Weights of a small transformer language model.
Size: width 160, 2 heads of 64, MLP 320 SwiGLU, vocabulary 2205, 4.51M parameters.
Architecture: RMSNorm before each block, rotary positions, no biases in attention or MLP.
Training: 101M tokens, 12269 steps.
MLP neurons of a small language model. Each row is named by its layer, matrix (gate and up: input weights) and neuron, and shows model dimensions 32-159. Each number is 128 + 24 x the weight over its row's rms, rounded and kept within 0 to 255. Numbers have three digits each. A neuron's up and down rows have the sign that makes its largest values positive.
A block is one neuron, or neurons of one layer that tend to fire together. After each block is what it responds to, as a language model described it from the Wikipedia text at the highest values.

L6.gate30:150094143134136159133125131138144090133132109106153154120155072125107120130092165111118124087104136117150131101112137088094102137155134099105131126119146129109107133099107120142114095103133129148092146193104106115104138116133147135114096104101091169101083160160167146127132155129096144106141078166103107099118120169143151196127119155113113141139130155116131092145149117114111094136126
L6.up30:111127118119142117122143137130176088147152145103090135115192106119118112116172118136109114131118100129109145122148157157167140107138110123151134163122120156108107134122190158136104096106117154173123169110123145080098084113119119129149118119122086112094067139103106149130168141135130138155169125172130114161146142136142085123114099127122103128123116111160122134127140120106135114120128
L6.gate175:121173097089150113122141110163134086117129096116133155122119143133099125108124143137111121112130134096121114150135111114134106107160136133132129131151095113120143156093107141139145150125108114102096100147134116149161104113105123091179139132109109118135107134150160061147119185127076110131149114116165124123128121183085095098119107134124127094105107136178162155144099171147102105165181
L6.up175:107153115119143107145142121156127089086142098126161181143113162146147145111072102100118120142123111067112162138157124140107138126139146126115130151118101116128162141103135150109163149164102137084046133130109133158145121126130114116155086153127145131130120151174105126160122167117110112113141145122149101096114127178141077154107152104094154108141145117129119119119168155142099131143166
L6.gate195:126115124119102141139088123131138117137102141139126130157116139104147119137073127145199168124102123123114124134129160134080106130113123141106134119126091074120125149098119124154125111079128163143130132129150151086112130099135112083139140135133130092123134102145120058167126124138093151122111146103139109110116182124154135087088124094139131157073098115124150114125127133181123107175143
L6.up195:141138128171099118087112100081161116125153109103149117166120136113147117109132100118116170115143135146119123092129077078125114133122178118150127119154099130137104133148166088123166157108112112129130138100184111100118126162122079079145140126138172138127147142148103163136141124168106163128154128176114119161140132191141126161118137135088121139134141144131173148155136111123134123119090
L6.gate235:109120104137119114121166122117108085158142124136129130161179140158106128157067089143132166126098137091118142123128113108110141056104121127104105120125122117149147165139134139131144095150136179133144139126130146121116115156135153115119092148118103094111094157159142146144097144133115125132119106113149139140073135176153106123118117076112099088121153098076113112111134111121129107158165
L6.up235:103143068149139111115140108127154090141162117157144128126134146112086136136112113111131129131119131099099095127142117074154095077128149130095115100131114108139124156121147158148128138130153151142137128109141121145131081146159163141092115176132103112120085146137124128157165126109077062137094130120165146117134126178126133150127141132115130110116148085095133110144148170158141088153128
Description: Month names in dates

L4.gate0:160106092114118129101135135120130106111093124177108183107159088123120128127096112145123169099141133135161142117134138115103131119151145109079114131105134174081139106144135136146115063091155122135171140144157123051093121149152131126114113152149110138130121137130144145156102099150128151146114112139108115098154137133179116138137119144131116155098136108140150097096127127142111093129136
L4.up0:131103123107108128116128098119120087131073133140140136139172103108119148156109119145133149121119134112121133147162125157117089109160133103106150104120109159103145110141165144114125084095137127126163174138173120057102107160145161109131089126133091169120116143136149126109090103141121099127112118159125146093175129145153124173118100137127095147099139106157152125139147141171121064113108
L4.gate5:089116122128095101127170110140136147111103104131132164118132135119109115134146123143133070149089148119106143124121150143131123102145144117091153132134121129130145148095149143123087080132110157157101105111105108148141129127143151113103123151140120128139103112196120108115081148159111114135116149113121140132084125109187149143111147104155133180109143173101127132085162071103153107100125
L4.up5:116140148135091136138138089132129123102131127127148129130130112143102129120139097133117133137104141121097133121144162148120139088123132125116136171084134170106121117093170181119087112123160132131140081116091157127158130146154118144160108171100154139092121101176147094122094127140129085133103164094121105116117147141180133102119146088111139172110160160139120146123163076136152133131157
L4.gate33:177150095161146127116107104096107138060099120106145112145168149129140128110136097112109164110158113072102173119159120123139135140082157132102149141131144113122106143167130111112152084085131102120135122116149114127119146109093111080138107132142120101135117085163126148167142124131111074100124111148118074111098129118118139114125108164119136118127141125125146161126139175117113142144120
L4.up33:130155115132127118111126128114106123135139179092090156135107136132160125126138177128104137117155160134115111086134138120174148142136153134123119086101126114087111144098109129102077114145172120131179126155131124109138097171126114122102180118141157165073146117163108156105114138142113095146082098136092125129098118150145166143120130133118148147141154105143142165178094120171104153177116
L4.gate56:110120116118146100101177089106106181094112131106116179123154153086103122152112154118148097097124118139118136091107112100132158121132132149137115099146133155137147130104139147108173111129160143137127152097144065073157085114119141149146090173146133125164137102144142163126077112172138169122151106172096152123170104162118145152094120125118099142116144180110119142106154108162114093130154
L4.up56:139117118152150133127129120122092135130105095104115140179121100113110138096111135174112088088157115080117110128104135077133080102158121111125098118141135161087135170145173096112132150140153084116159157115182152097131133114148147131151148142162107146138139096129120156190132114138113109097124139137096170100090144121137141167128151129117128107136122067111138155127128159100089085116122
L4.gate60:106112080125148109154121130151130147139157142131129112121161122180141163097163123147145152110141139103147117121084140137132100088124122137121095124138122136112122163167112090148126110113145137145152166095115123132157125117089107115174092080122080105137142140148064156137124140146112071144128113120178156152101129153129112117130163165128099110110121085129100185105103116131115138087139
L4.up60:126161124124131120132117166129153144106141163157092098118096133177151110102128138116126114136105134132144104103113105110119120144117122137129132137089147124114132130145145111102106104114110127156109109106151147178109143138155110128135106103095179146154159107123149165110101155119145112170122081150111104098157146117134112152101144111117152136123174103126119089161172078105148148149148
L4.gate64:122110138100098089109121098115157154123158117198120099126118161082133102130114099084109116137130109147174172117114162093144154129131137108131123132123175155135090127153127193127162150091095110129121134126167101082113101084141127119145117132138104134153152106130157132133117141125114119133176134124122151139125060157133131143129122124097168166106112162128144175117130176130127154089099
L4.up64:137138156145106095150151111130141127109136115165138085133139157113171131110121111083103131116146143113152161088123184112145171136118146132157124091113159146128121109116092182114147145095107116142134135084187093082136156067118115092148106134129141138140136088129140125142127135099134153144163147125133140151175097140144108133116099152100153165078119162128159169137142142122153149095102
L4.gate69:100115140119125122111148097161179123113143123169111142140162138180182174148093144081124155188133100103141114145146145141146081166120102119133093106095115140126116122097114112137117142119115157092168122119131133114103145129125129119151155118080137129109110148130115129140130083110172139134121110094127129162101153094133145119128095121124101129118148076132100188163152146104126131135146
L4.up69:104116099094106170100144098143142133129130109141140122117132125184190175127144114104151115161122109153153116160169129106108104162128147106128152128119113171142118085142126190172134146136109126106133171146118178096147086118092112133127124131106132143138140119150105167132153094131112132149099110133107129163123128095146160155134138106113126138137180139130097152147123135061092144152129
L4.gate79:129117143110130115114144080110107182128111159156124088132133170129106174140115113142091115133144112180175131097151142142136146073111118134140136118112151158126108151145146165148153143144101181180119089128111101149102095095146115150135165140115166165148128121099155145111148162127139152150129144162073138100121123159106126113143136150136134168128145110108122123120143124152139167159126
L4.up79:124072126116126151168165092120156128131116126160116087147060091130127144126150096104162108168103142115163120140134141144157164124127107168090154143125123140102130112157121131154125144158067111128126088123059108150135101136139143126127147112144184098169125129117145148117119143140143098120118140124137122131129126147085118142112146081141135157162143142138109110123158139096135125133140
L4.gate90:113139072112124120097150091112108132066147136154133156129179103130161142132128058124109133115158121118155163108103153112125122144129135106114119118113127134109124125146126116147094102090165104119132154113144134069133078166113127112112106145090124146132130152119144134121091115128185116109152093164145105122169152103132141133128108127143072145110091128147147140099087113111107126132151
L4.up90:140103061107149134100137112146145112109106124110102145127194106144163143110132107114125113107134115079135145155133158137132148133124141112121161095116131154112105152182159148175127076112115109126130158119157105122119102139155148092139127139131106142123098150131144154086069120151174110131133136177128112109171142134147117140103131101121122181112130167145170136103151137142110091153130
L4.gate144:115120108140165129107142097117121113133130111132146114189162114101136149117128075100129156139151145164154153129106133110130121130097114186136109096151183143117109161123155124158093109101110118134179134067159155100109132146107120129137105153132146142121133071138165154093117107140103133134077124099124157108149138108121154107171084135092134109126111108138142126121136195138137133126118
L4.up144:140133153122103110160143123140135145164101113129122179125139109122135160124138122120116134141138147113135109152133084168132111103148084104163118138074142148120124162142135127200108087126147150188159138111125111105076169156139127144170102141104116143129126130140184165127104111104093151153102107160152133114156096128125126136144120075049132121098121109130146151123153147148136093094117
L4.gate160:130097135147120172170104159115075101103095091092123135145102101152175145130164165143100106134134131145139113110123117128094100144160106112129135141106105144112110125124120097192152132129140141110123159143110145139183137140128105139133136089121153156152168146115131119125114140149152151137101092120154166103150154179113160134153149085134072118112097079142150113150139149088113099116122
L4.up160:144110148118137148154164164122135119114089114077144165138104068150142126160155155132117107152137121162084118114131137149142124119161104137114142122130137113130157121150104151161162099144115159133103117117119113117191122158163104132148161113130120154173115127143124154152086140103132126122145123137187151114148078158133135101143137122126094142123141117120122131119119138136117082177112
L4.gate185:128186116112138080107110167123141150126119128105129153135111158073138135154132121099097113124152094166112151115159144132103137146141102156087158182104124133156128149176120100124144152110103104106126130133158120098118079093155143130108149159152171120159126118101172118119103106105134145099122092165132142125157088095173119145138120150108156143156120099110161088143127135093123121106120
L4.up185:110127132135137104129149203116143130138110150117084182120082164099103152151153146099115134122114157133126136126137121100103182120143083106107171134138111127145121119155108149115146126131127147123121169145134124114100120109158092132115139145118152109134121101104160084166106151095150100114084116162150111112182119137163118116100105135141182122158115122127157100144185132120130122115133
L4.gate190:117136134081161112131144149087163163112119141151104102097131097109142109152140133158121140110153119150094130142080149116116124138092148104126137128124129154146125148129091148110119121154111136098149208093094175125152084123106122115123158162137132136099098133129146092122112077113142159151119124128135129089106149121146133097105128101162090124102106091092123154147114131128133150138143
L4.up190:130135068116138145101086124114167140106107139074106096092140109095133116179108101178139165137106107130128087138103127144125150152119130145093140123107093140172097182159111109094121102115133169132176161093112153156106078126102123147162149154156118124159119121110131158139139142170123119127151113122134130088125123123128108107119065115126070103129094114098144109167111109145138130148142
L4.gate244:158121093101123130114188119112152118141123130118118137152137147114133103149094110046094116142119102134115143107156088121157129157122122127125115135097092109146147133179173149120113113089138141140155134152116110157118145110099139057114134138135160109130101119103131182107115134158078124156103168122144131094115121166095128141143141134134131159111144149105150125161113161172151148146116
L4.up244:152120137125113119113087154123105144131118128131114107150131153142156117131100141113151144158103099120120141114147072166134153142120101117105114162104137111121102117170121135122085101085141140123195151110143078145120094196109157065108154125149115142146124120147124169134076139100110104113075117166184133103122101090118170116119113124148162131111100111149147110121123165148142150103099
L4.gate266:165129125107089103125092189104117111159147128161164108118144107122154147151102097096130160131144073148125112147132158080131124128146124099154129115107122138105120132123126094138141137092154104133115159113135108078093140121126121144177147072146119118090105147107104145157129095114139107096147143142109132112097122090100106138114124104095153155135119107147176151128100123124131178115135
L4.up266:130137144122146081132104134102129111138143139166153080122154128125136093123116069114123130128110097149178144129154115102161110112141143108139154120133133122145113151126107109110115110111143117124158142107135118085145165112105137138185160108138142140058070163092116139159086096141145143120109145185131134131105107096121129132161140118070160150114139146164167147135137141119127179110159
L4.gate314:160134122091124140102142119085133147128149125127096141120123123078129131082153150146131167096093108154120125114072080123100130147113084127119119134112102139151099123097108107133144145126101139090143144157143128100106137105120143182136098133109077143141132153175118110109139153128090147096129098134133159103145086129107091152134122129154087095142093128152081127145127094127145181157111
L4.up314:136114089144177093102127117146150140118157122130105138112123136092124082124184138072111158140139140096102069159116110106145090097144109131136107138108143122123109089093105143147127115161111148099106102156142099127139138117177134099141123166114138132121094119156106106122195166121142129142111132085133184116165141132154126117099126143091110129137116161152096131090136124138133124126145
Description: Month names in dates

L10.gate214:161084117147086101139147082129114144102099171164151134101095115131115158084136127097099133099097142127118126118147109123131123110107142104121176138109104122089175153148105158124091171131131109128126110114167145143117111114154156162183098147145133090131105147101121124155123141095131132123151101157106144102104135146114115153210116159100121134147098114126134105148130118103101126103104
L10.up214:109123133143120114143090095152161128126123143085137112170156133116095148111170145163148147132138141119118112137144069110123141124060079089127169118117151161135121104166128099138145133155141139121113113070171105128139160139122106122107160163127148108092186167096129142169151098116132115152126117143147120116126148103168109137111108103075077116105136098138114142127174147143127129098143
Description: Wiki section heading markers

L4.gate15:130115143188169133125128126132097128157143136133117134147117135144140131160110130168119123106163127131168120141128122134076133122077090095111109151139170137111124167120096093153132121103151134135176156101153115126181123136077127171115119123162131115150083127150106168140142139105091104139136152115157088136105163104113113118116144173084139097122091142130130090143169127088169088129120
L4.up15:103129157103134110138124112160105125162164096140084099101151147111129141154127111162152140118120187093129063110134107112152073127157105101124126177179153131122122160142137082143116139126136183121149160111106074109108144090121120146075142124166140145119107200122092150098132147110126129129117162141144123182104139111120146104123150131118130121128126156125150124124176122115156100147130
L4.gate29:137098117109120123089143173129124085124145128128082075159147120132172154164160154138162128120129113111135146107131124117120145135158126099121133133099177173111119101120122145108113137131131130099129146168155167136143154193174130127108147116100158137124115174129158133111083103094126143131137130106097148126134203150143126154131132169141069122156133126088104117139142138118101124122124
L4.up29:143130081149123119119098157136126111122132144153092149108131136119120128135121189145130110101109112140106125116107135116089146154128138127115119112147157117106122151135155133126129097123107128125121139125173138151115118138145132125112111156166096145185164146123139105140090109056142151135099164178121080131141160127148169131125143126158167115116145093080158071112128095134147108136132
L4.gate48:113122080130162132082112101093161177143115135144127083101115129086133137127157081129156157132129080159099111126094125117122191107106151131095171084164122087127130143123149144144136139118117120125148104098102115133107108116077119126159167091148110111154130105121134110141119140161107111098118185116113127133110090117070108142103152141133152145101076163154135161117114099133118139160131
L4.up48:102138111150170144074119125120116186118132144147107088099091103140140125130124119132127154119127101160088119117089126150146167122114139106105160119152095115151088123127173141143172099120116130106162094078124136176116109112102106107161156094162142136166137134134130102140098144136116139125140171136120119121112111135073095115093148150126137150088109167121140139086122078130138149137101
L4.gate74:157132153115097093135140144120111122149139112071149118158138127114133147078129126130118152114121149135143095147094114161080108130144114090151133086140107100136133152114146106131159158114086121114125121099153086101141159116105156137163073102117118115132119151064156113158142080105113106107118145139127138091130156187090165142141104147147109153119090095155177150175135155124135111127109
L4.up74:132162170121091110119120170155112087142149119099113122121138131097114149100145127139147149128090170078140146172128152138124119141152121077162114087110114112124143146141140125123117131120099121096117128092130106099112147121097129142129120161121124125179112114061134141141155079139143130157099070152115139155164127154097146134172111136120091131158108153127174132167121137135112141153105
L4.gate97:137127124107133122160133152147189139151130132090117126116114152107084148142163126153127094157119117087133096157114144133105135108138143115115132156140091119152114149117135075174158144126170120065167168119092103186132111118099069114098124140185099079114136157136112141110143137134166134116164116116122124109128110097113104160117120139162133138108135131168124160118122116102132080157128
L4.up97:135132164132102119097130149134159163140104133106098098125100157107102103132151094147151133170144144115153132135080169171167096134097100110127076108163174136182119140104152106110128095080133140119137104118124147156134139117110114144125144112138136101158142151138134142101127108095112117088064143132131099159120101128141093166146122102164157158139132134101121113153124128059156129116116
L4.gate128:095150148093122092107124144115146181126092106075136118145114131099137157136145124136120159130156120126096117113083133103113133101123137119117130126149116131175132148127144129138144109147134113087153145107091128153119147126139090148114124097127073123161138116116067083161155125152081103119110122153184127108098125146087097136087107096139118112122088112137157108096124102119159150107108
L4.up128:110141107135157145107108129124114141126121129124127090119127175079136152162128114133128136153163100146135125118090139153096165107135165124135146146134100147173105103090123078111176164146115105107161171133088149130158104139146105131101128116121122146141117154110093091131133149127075135118110157167157143098137130108089077149144123116108124138131106117127157164122117073096156177112108
L4.gate147:131135092177116161121112148144186151119126098094095086164187125110119134186127123155125141093114116159155192115083145152133139087126129111135136118123140140133128144113110108132135145103142115090145166097101153132141112087145061146111123091102112096131147135123121108120124124123080120121113140119143116106106134126126113107181156129145120130118155154134149162095106071120145145106107
L4.up147:093151117115104131135089104142144140110104093135137128116151174129118169167159117201169150144131111107169159129089175145100173140130134105116166134125124187130128148114130122171135122164143126098111170080114112139126165154117105112088111121135137116115093089118098074153126125138097106105104154138095110078098126118107107101109152111148136119133129141114138197149138142161152130140129
L4.gate150:168114149123103133131132149125148095083128110072150176116127117152158131121163119098081129117134130134137085148148118105156117129153149097140117143179104171097109130074079104109113152128118088108117158121116142109104129124197113117113141116128148153160183154108110066111116092139134147146146127115078109081139127108078152144139136146103122121140122133155114125137111134135088147141134
L4.up150:148117141138132083128149146118149096105134157118166148144078102146130132104116124080120164170205177137072111170125107100118121148140142147117126158117126183120098165105132120073115141142123105137114109102106102142128114130125134098112105107135152155158133151138131087120131082139140133139156128105094158117126140145076161143124108146075128098124132125146109093132137144192099153139157
L4.gate159:112131140145140119119101136143109096139132164093145130147130126110130143081136099108146115165171127087119124146153122126121157118100131120164117155094138169149138130121106141172130124115136138129129114168145125089132125094113118206116105133101157128129066122104129137090177152140117134088153107109129132161119167113127137109054137168120118117145095143129095110101167082096123119098133
L4.up159:145176125127123105123143094162111108102097153140147093092128091143090110153131094153146125120129107153179137090092148146169138101089063112099096102117124132184092090127111124091138170121113094115129152121130133154126089110116135119083123138135144137126145151093068153126083100144151108102153181112130124156101120140144114129080123101114126131127102137119119177141128083106140125146119
L4.gate176:118146155149097121125087131120124120132111115163135155135134152123130134086149186086122130147133083088109109104134143094152111122133126122145086112172132141155087158132148102135131127147132109171153107093152125061098101115124130114139134095140127188116120132103124144142148114161149115059099115130107126142131119132136115076091118126077107130096085118163129172103124160106122143111108
L4.up176:123077100189112152156171154164130123153127104137127117144133130152115125118088117099078104162141178075124118122141200130165091122133143091147126113134108116137090147146139089147117143121136117142093142140118131143089125135115127160110137139148140175121130150102136124157150134099128166144145158079081134102103099131140123150089176114115104127111172133132116113113153137115099104113111
L4.gate215:121110121155095126133101104121150150116127132130137143111152133134149119122122095138126166116116075162136138117124182128111140111104086161158163131180145139113124105208143107148173116098079118140182137114142132113127117110147113160104136127102090145126108139114130106092139129129112139117152117146123123143119122097171124105144134179132127136137076136161142089140106098096184142139123
L4.up215:142143091142122118172194145117098145091121154185089107136138123083146110133121141097136097136116115126164121158150101122118146103126120149133151140169117189118164158105134126112140123141137158104117123138152135099168103119137120136157149121144118172144152111133135125122161089130126158109141125083124120155117088107102138128153130166111179145160177117126103111098099144130101115090143
L4.gate233:124148104080137080104131113105095089104149114092111115137174088137114194123130142115181145152120115137083108121122119126090095160147134117104105095163123108121082150138108136140167149126072108096100122101119093104115091140109121130158121142106104143142136092144078130122141115110090107104136112158140133132122108114123134114142112116129122121111080123132144151114160090114154148115165
L4.up233:131137132150149107135130139124099123150149164144142134121130138100140173144144111115154142100122127206091088125085104122096140127128173128148137115140132146126122156115126131084161156145094122119169091058132146104106104148125144103148131124129153132083133113149092114130142097099092146119116102080140121112104088135120155100176139115140131134107139111156141128174072123127122170158106
L4.gate246:141144140157156126113120092126131135128135108117145128147126102160127155136138103154172080162125131156143161151115086169143107125153108127132115126152110105144163109154089150101103129164074123137155122088106143110124142174068110133125145135127150112156179121122109126127135114088133112129122166110136141116116130086122122099179137106123075089130141107124170173160116153129112152114146
L4.up246:141104144169107111124103128130134094112142094142114167160128108123129136071178107134130078126120175152180161147155070149100117081096154107103168131091178094106151150160137150124080115136125159128141119102129098142152137130139115076093147139126155119178138101110115121111150147115143096162129124106131132106099138122132130117143151129119120128137144148146122120137196139134130173111149
L4.gate257:088156158099150108180116142149135090085161115111119162106123123144114125096163170143150091166136152135144130116165140157161091140165093120152145127111137125133114121093109130087107137120131131156156090115106112131173126171143116161093085124090135134141122139118160123102102087140128090151098107134136140118166106157126118102145124134115070171138118124126168136160162104111154171144111
L4.up257:102094146080060095155141126139107163120138110056117124145168132134121120109157157146169108105133145108128114183144118105148134146148115139141117148096183131155131130107157136155116131123117152148092078139062123118134105136106104151101097101127142134152134129148119142104121138160124148147124134129154167094144126153109099137144117137136142151164129118120134153155126085123102119155121
L4.gate283:088109125165091146159105116131086121070160116133101101143149109160104123128108192149079139148114131133150134138094151161119143135138106126139127112127091153109123102146092089139183137130153158131142109140152124140173134134101150151129096105150095105142153136131162137110127135123148128139133144085122166103117106173095089144099145128087121152111127113116167137130146096154105115123157
L4.up283:158116157123114120148097190151117133155107140096105175136114170170123110076154146146114087134100099114075167093168094153118132143124142159112106094118194163102136137122104151133101126131148132086108104088142124144161122133134122151102101153106077144127119115156130129148119119131096133147110078092107127094118142156130155096157123098122120116121139115117126135132114144126140123110090
L4.gate315:111124137102108131090148125079127158152109110093134154145098111145187126091139128109115148123141158121130155150125192174169124149107143145160146117125128152116102119119144112115130121134115104118178120110163165122147103131159097108165077087112106126142158155090149120142146085143108153093154133105135123091114174120154099135130105123142108110104156161146179113141121094087118113090123
L4.up315:129139140113133163125125114152152111136121097130093102113126129139115159072122143101111128153156070112122145103103101137152161152187173148135112120144158111123157121105126120093149140100128078117111099103126122173147153118117133114152139147096094126121130114110130091148126114163119105151145083138119162108166126150089108097091120131121125148135176127137126118168098164097100109146161
Description: Section headings, possessive pronouns

L6.gate86:116182153086143136154101131133160134082127110147143149100162105133136162091147145151124163104131090105098135153124103128163133183103164127105108103093138153125171159105101124157091129146120113138115080117133115122156169178122121140173138139131164142160139108127123126187145172148112123161124128152126102126122084122100137114102154138108110129092086108116147125156180098119124129106096
L6.up86:119158138069100127165089091107140162100095113145173115092164089157142142165147173141135129131130108128138133138103129157139098182130133130121112130084084119119146136122132096148103121148091105144122159137120139174170148159145112123124140103137105158145160140108126127102123136150157113133105130171106158087117088138088143160106174144112156151126107099141135142161130120101166112131127
L6.gate109:107145144123149130171083089126155104104131118149162169157173115129166130103136132115102097143173139154112147116118082140130113155121168121120123118128113076139174134106103135097103128120147161114149152143107151136150168101084130144105181112135136117141170131106145158096138111109125105126126112118093152075105102126074153095137143158091116149143135138150155117128111118133131178153117
L6.up109:169139133131151084142117125157159093148146092151102115139137088109173099124113141105126128149159135112113133154108121139135134149156152113120128136120139059116154143125143125143089166110124132115138159119126116132121132124088107087169112165120162098160155137147134169136120098133147128160132140110107129111119138136107133145107148118129111100125133109132129130076142168114080163161102
L6.gate118:092111173152109120142165104109159142136123149146131168111121133139132164116153139121171122102088153085157113131113154182116096146142107114138150136093131126101134138109084164149117142125091135152123085093102135125131117167152130151193147106087143114120114090095117131161136103145119123135146136132106144096120066149110181143109096141135128081140127133136113140172157092104116148143114
L6.up118:127140149145110091149130088138136118116094145080131175067075112178146127141096156139120163106103146132127109124126111111137148117099151101130149122094113117134100143125113147158154132142092119178127112118137134133138133151139142097158104125111115121131159118092138157116116098154142135114115153155086151158185147151111138098136088149118085137111084117171144104170165122157108119123137
L6.gate213:165148149112162089102138151088174110119159157115151088120094100109122124111109195133141152120144150098123137096145111128118128120124099101083094144104132111134120135076117161102115175102112151137148067089130101110182099153124118114109101102126133124134121129133125137125139116101176106166153105098094095156153137147112124132135123122134137146131124132126156114116142141139097097121109
L6.up213:147134139146154084117129122115116080093179142140138127125095135112094138086100124162124138134146151129124142178129126131119145136140113084100110125139158124092119180081127170117139145132108195161179108086108085139142109158120119092109093099128121161132150113122128142103133143105169087177131110107114161132127131141099142163160129136151124116119157121144170126115138114143135125117166
Description: Wiki section heading markers